config.toml
head_dim = 64
d_mlp = 1024
vocab_size = 16384
positions = "learned"
bias = "all"
z_loss = 1e-05
train_tokens = 972300000
MLP neurons of a small language model. Each row is named by its layer, matrix (gate and up: input weights) and neuron, and shows model dimensions 80-175. Each number is 200 + 30 x the weight over its row's rms, rounded and kept within 0 to 999. A neuron's up and down rows have the sign that makes its largest values positive.
After each neuron's rows, "fires after" lists the tokens most often just before its 100 highest values on Wikipedia text that the model never trained on.

L3.gate238,233,184,214,176,219,199,255,174,220,211,193,198,153,193,183,235,251,226,191,216,276,233,204,159,168,157,238,206,194,209,176,207,198,272,174,211,154,230,191,214,187,214,224,204,209,226,181,252,205,177,228,196,171,171,201,215,170,232,186,251,206,196,151,156,203,254,167,227,223,220,257,230,198,194,197,281,226,229,207,179,218,189,211,250,233,146,189,224,213,227,185,215,187,202,165,188
L3.up238,190,215,231,198,227,238,209,197,188,233,164,182,192,224,188,179,239,220,218,170,184,234,233,187,236,161,252,170,197,255,224,196,182,146,159,161,161,207,134,169,210,221,217,149,202,174,174,210,199,246,208,220,193,174,214,248,204,187,207,248,195,137,199,209,178,247,190,150,206,158,196,173,188,146,168,243,229,189,158,168,184,185,174,170,170,248,215,230,199,241,176,211,247,169,235,172
fires after: "\n", "–", " d'", "("

L5.gate447,213,220,250,249,177,189,160,199,190,214,244,246,223,214,254,238,248,208,195,171,194,161,214,186,204,211,176,235,182,182,201,199,203,203,171,178,206,144,201,222,189,163,165,196,190,191,271,203,159,235,197,195,229,171,241,173,95,200,198,172,212,219,182,192,224,165,239,145,186,198,181,230,180,192,213,231,197,192,168,160,139,167,186,197,138,219,217,185,199,162,170,200,193,259,190,236
L5.up447,220,182,224,179,220,198,194,170,164,212,168,183,177,190,234,184,217,172,228,188,249,209,198,174,126,220,240,196,187,184,192,192,183,211,204,205,163,193,166,240,182,225,181,226,180,167,249,159,188,211,214,239,170,194,167,160,218,220,224,231,198,196,219,167,204,214,178,220,189,222,180,201,204,178,190,215,193,208,249,200,196,189,201,167,209,184,197,164,208,178,206,182,265,191,202,180
fires after: "\n", "-"

L5.gate986,154,214,234,216,251,203,223,194,202,198,166,199,248,230,223,217,179,165,180,223,168,219,187,222,154,206,201,183,176,183,172,162,181,217,212,229,191,168,206,183,149,165,183,246,246,200,185,201,225,120,206,211,208,227,163,146,198,162,199,166,232,244,197,192,209,237,187,181,217,183,169,189,154,174,134,184,247,191,242,229,219,188,229,234,276,201,247,192,225,194,196,266,155,164,183,201
L5.up986,192,156,192,244,197,182,190,239,221,163,191,189,198,205,207,159,219,213,193,138,176,235,210,263,227,169,262,187,180,209,176,220,161,203,274,195,236,176,206,213,182,174,217,198,266,236,200,220,222,87,173,240,236,198,228,195,187,157,229,246,228,249,182,152,217,228,203,157,228,184,209,206,233,213,235,232,199,207,178,191,158,172,253,236,166,253,211,176,239,208,208,188,168,208,171,203
fires after: " |"

L5.gate942,206,159,177,201,188,219,241,254,177,237,175,234,199,181,176,195,180,193,164,213,214,230,233,224,230,213,199,212,210,237,223,193,184,233,188,247,211,150,179,259,176,173,187,190,226,177,218,201,163,242,207,163,191,256,172,214,215,229,237,205,212,154,137,217,216,190,208,260,165,126,191,231,198,215,184,262,207,226,233,192,215,218,268,196,192,171,215,207,231,216,203,133,177,173,203,195
L5.up942,143,228,246,229,176,176,178,208,210,213,191,139,183,177,242,198,219,181,156,185,230,268,186,201,190,180,190,241,213,203,190,203,216,221,219,191,222,246,202,195,169,195,158,171,160,194,206,225,238,188,202,183,230,218,146,193,246,210,144,219,204,240,200,215,222,169,172,191,202,250,155,150,138,243,159,235,232,210,216,150,208,243,209,197,197,175,205,181,179,233,167,197,181,225,262,150
fires after: "\n", " |", " a"

L2.gate547,200,185,139,163,164,176,192,204,183,228,235,231,270,151,191,216,204,206,149,211,225,212,223,234,178,195,206,249,203,185,203,196,193,211,186,189,166,195,197,264,170,209,241,193,166,202,160,181,209,167,190,192,190,159,175,198,244,257,151,242,207,139,197,156,235,218,187,148,222,221,221,139,247,186,165,281,233,231,150,224,242,249,214,217,196,194,214,192,185,181,194,151,222,168,168,230
L2.up547,177,175,194,172,189,187,184,241,205,226,243,246,238,181,147,179,145,230,176,215,184,140,239,223,192,202,186,260,231,201,227,177,230,189,215,200,178,217,214,253,223,184,198,222,192,276,266,146,238,215,242,184,174,195,184,206,218,214,196,172,206,224,170,186,190,175,234,211,194,229,181,222,191,174,165,227,175,220,167,161,199,208,229,190,232,214,168,229,221,165,207,183,157,216,229,140
fires after: "\n", " |", " -"

L5.gate5,196,178,190,179,190,234,196,195,215,216,239,235,184,213,163,163,200,230,220,148,243,236,184,173,184,187,212,189,159,187,211,182,179,196,236,220,220,239,220,221,204,163,195,230,154,213,223,188,202,158,260,234,192,205,220,182,139,217,202,213,197,225,264,142,228,162,198,184,169,203,212,261,188,202,252,165,201,225,201,222,240,200,216,192,231,235,183,229,195,145,219,183,172,226,193,217
L5.up5,262,222,210,221,162,227,208,150,185,179,186,240,149,201,254,164,242,183,170,217,242,161,184,151,235,163,192,179,201,201,201,144,141,117,215,185,218,192,210,173,215,251,235,268,148,212,208,238,202,258,251,183,233,227,208,197,199,217,178,172,184,221,127,205,187,168,181,193,198,157,182,166,205,241,241,189,237,251,211,223,200,211,225,204,188,227,214,112,145,155,223,210,162,193,162,197
fires after: " |", " 0", " 2", " 1"

L3.gate793,149,236,218,164,211,227,191,156,189,187,218,214,184,195,219,202,179,189,180,131,222,128,184,209,172,162,241,223,162,134,162,194,185,203,204,208,236,211,253,204,235,204,205,168,255,190,257,172,162,201,226,171,189,189,138,163,213,205,206,247,182,186,172,229,196,220,186,187,151,157,209,187,169,229,192,194,202,233,196,178,157,178,155,199,244,187,222,210,215,166,203,231,185,179,204,253
L3.up793,157,227,163,180,207,184,198,193,246,161,203,173,165,197,123,194,175,173,131,199,170,218,215,184,196,171,238,178,185,153,209,215,173,146,171,180,196,204,166,289,151,215,197,217,206,216,185,175,157,150,192,189,180,184,177,155,160,169,240,229,188,199,212,127,232,217,207,155,179,185,224,231,260,202,209,192,223,200,170,195,142,201,243,205,198,214,282,161,186,196,178,205,211,216,209,213
fires after: "\n", " |"

L5.gate6,222,232,275,164,225,147,210,234,185,193,237,172,187,168,249,224,214,206,163,208,232,178,237,147,212,145,179,227,231,188,177,158,208,196,141,167,161,227,132,184,210,183,206,179,244,150,225,207,188,200,168,249,217,212,196,184,159,190,208,152,216,190,166,238,221,194,189,191,187,241,210,224,261,194,117,200,267,166,257,188,193,151,171,207,186,211,180,241,240,201,210,186,253,276,227,198
L5.up6,165,197,164,104,182,271,205,136,206,142,228,206,160,198,205,206,161,201,238,176,203,176,190,197,223,193,268,226,199,239,182,213,198,184,185,172,197,223,230,201,180,196,295,160,206,247,215,277,163,207,185,202,201,237,169,183,197,228,199,173,192,179,234,215,207,101,223,244,182,201,210,266,138,201,190,217,209,173,193,243,207,199,231,183,201,260,224,192,214,226,183,197,186,208,240,201
fires after: " a", " is", " an", " was", "),"

L2.gate982,208,147,210,194,189,171,174,208,198,203,196,199,201,179,269,192,189,244,206,163,208,236,226,171,179,203,184,138,221,232,215,186,202,184,233,184,179,191,237,209,231,224,154,227,162,180,188,188,226,199,233,147,182,251,201,229,182,223,209,185,195,192,255,168,212,216,223,206,207,173,211,217,239,260,235,163,194,201,196,186,195,223,228,126,155,247,155,200,272,223,217,136,274,113,194,189
L2.up982,180,188,203,181,181,190,178,222,252,173,164,212,257,127,211,192,159,193,230,245,166,235,208,213,187,221,191,189,162,186,176,152,171,194,192,211,223,240,297,265,253,166,175,207,189,209,229,178,138,272,246,172,172,205,211,251,186,257,198,154,164,212,197,217,193,179,200,211,251,235,197,269,186,231,205,204,173,185,215,168,203,247,191,172,156,179,186,223,218,226,201,178,169,152,137,273
fires after: " ", " 0", " 1"

L2.gate546,220,225,167,195,181,181,218,235,194,183,236,229,184,137,212,184,180,225,216,216,250,155,181,183,159,194,214,229,224,240,232,239,215,184,165,211,157,189,178,216,227,204,220,227,193,204,187,243,214,196,220,136,226,163,222,195,210,163,130,194,152,209,219,190,169,188,220,182,192,183,216,204,195,193,195,263,223,173,224,203,265,181,143,183,200,145,206,185,234,191,167,186,142,239,214,131
L2.up546,141,198,215,179,224,196,170,209,219,197,159,164,204,218,244,224,190,173,264,213,198,198,220,185,187,196,190,158,183,138,223,226,200,289,195,161,222,183,164,158,213,191,205,211,246,191,223,239,206,212,248,138,219,190,220,176,253,216,229,145,191,233,231,214,238,220,226,163,254,212,171,232,179,182,237,196,216,186,203,169,211,162,173,188,185,172,175,217,186,196,170,176,162,200,199,140
fires after: "\n"

L5.gate603,211,185,234,139,202,222,235,186,205,157,157,283,219,210,203,206,185,230,180,189,182,200,179,205,124,211,219,196,233,176,200,236,208,205,205,196,222,198,130,206,177,232,191,147,238,204,160,220,193,248,175,196,221,200,198,215,207,265,172,192,223,194,203,179,256,218,255,202,247,166,170,225,179,203,245,233,164,175,172,207,150,160,194,148,223,169,189,145,202,155,184,199,150,231,236,172
L5.up603,218,212,218,189,228,177,199,151,261,211,245,170,196,203,156,153,197,146,231,184,194,131,210,186,204,151,167,196,191,193,220,208,170,195,214,194,180,210,260,223,237,169,208,183,209,197,227,147,182,182,191,117,262,210,228,179,247,158,194,227,177,251,163,266,144,202,155,196,235,164,193,228,207,188,164,173,179,203,246,247,188,144,194,176,205,171,228,152,189,217,161,212,241,208,230,249
fires after: "\n", "."

L2.gate654,160,221,221,223,185,172,177,174,208,246,256,171,238,207,172,218,191,225,224,212,227,243,198,218,198,212,248,181,167,212,194,131,234,170,214,188,165,228,152,184,214,181,181,221,197,173,188,210,194,126,206,257,211,146,198,249,162,191,135,220,158,202,213,206,241,229,220,178,163,196,221,175,197,171,151,203,230,203,206,203,157,129,161,255,203,225,225,203,227,251,225,154,223,181,207,262
L2.up654,187,251,224,221,220,212,203,152,201,179,146,137,182,239,183,209,166,243,221,161,227,264,161,217,219,158,254,275,194,189,245,156,243,188,211,185,161,197,234,148,176,249,177,193,230,208,245,208,219,231,256,149,215,179,211,238,179,215,175,178,161,243,170,265,165,243,233,245,145,214,168,200,235,170,201,239,188,169,189,161,222,176,203,186,239,172,134,184,217,146,209,284,165,195,175,191
fires after: "\n", ";"

L3.gate970,240,242,203,274,203,165,226,224,239,234,155,198,186,196,143,154,211,249,189,219,254,194,178,217,197,227,184,190,173,264,195,222,179,189,226,190,177,215,216,192,175,167,200,183,212,195,193,199,206,181,206,233,199,186,202,235,174,227,174,176,158,199,211,174,241,172,201,171,167,197,233,150,232,153,205,249,196,225,170,195,213,261,199,171,243,221,173,173,209,248,161,204,198,218,240,158
L3.up970,189,174,230,240,169,221,222,170,180,183,227,211,215,175,216,226,230,142,191,248,213,167,230,198,164,136,199,216,120,242,194,152,223,159,168,194,219,156,220,253,168,197,220,190,171,223,249,190,141,183,215,173,202,233,229,182,210,150,167,223,188,240,195,218,164,198,211,191,184,219,180,179,154,217,206,249,200,185,241,196,198,237,132,224,216,229,180,215,218,195,170,180,230,172,218,189
fires after: " |", " 3", "ore", " 0", " 6", " 5"

L5.gate652,165,223,227,182,212,198,181,187,207,127,179,168,204,168,217,186,214,174,196,211,261,236,212,192,187,228,193,237,222,178,192,179,184,234,197,202,133,218,179,187,223,241,234,224,226,235,176,204,203,238,133,218,194,225,159,193,176,216,226,227,222,195,169,188,160,211,148,214,221,200,212,241,201,185,226,172,212,214,267,177,229,170,207,176,189,205,162,244,241,209,236,238,242,180,228,169
L5.up652,181,234,249,163,188,244,232,164,188,205,254,191,214,213,233,148,183,210,179,218,233,226,209,149,189,202,219,209,167,201,165,210,132,224,206,169,132,263,213,206,176,215,213,188,181,220,208,227,231,187,152,239,199,200,237,262,167,180,200,211,235,183,224,143,188,185,201,186,206,169,186,220,203,214,179,188,176,190,177,181,184,250,198,178,202,227,190,193,168,228,193,190,138,161,211,157
fires after: " a", "A", " A", " an", " An", " in"

L3.gate287,206,226,148,197,234,238,207,216,275,168,179,145,200,188,173,191,178,183,192,187,219,200,205,207,131,185,196,200,244,217,200,154,183,179,179,179,222,241,209,196,237,193,203,207,171,162,230,202,127,168,156,170,207,224,197,231,165,255,199,251,214,154,225,144,122,191,239,201,189,253,223,161,195,223,166,201,175,210,156,253,253,182,187,255,227,218,268,197,194,243,198,215,161,217,179,203
L3.up287,138,220,163,226,233,170,191,196,213,182,210,219,219,194,181,200,217,218,173,205,195,212,198,167,191,189,190,190,200,218,177,155,253,203,192,242,194,170,185,227,195,167,190,268,205,265,172,221,210,183,215,241,191,175,215,257,173,219,206,177,217,226,180,186,186,259,246,176,248,189,183,236,241,194,166,237,235,196,194,284,170,244,213,214,173,236,172,140,195,212,191,197,216,187,171,245
fires after: " |"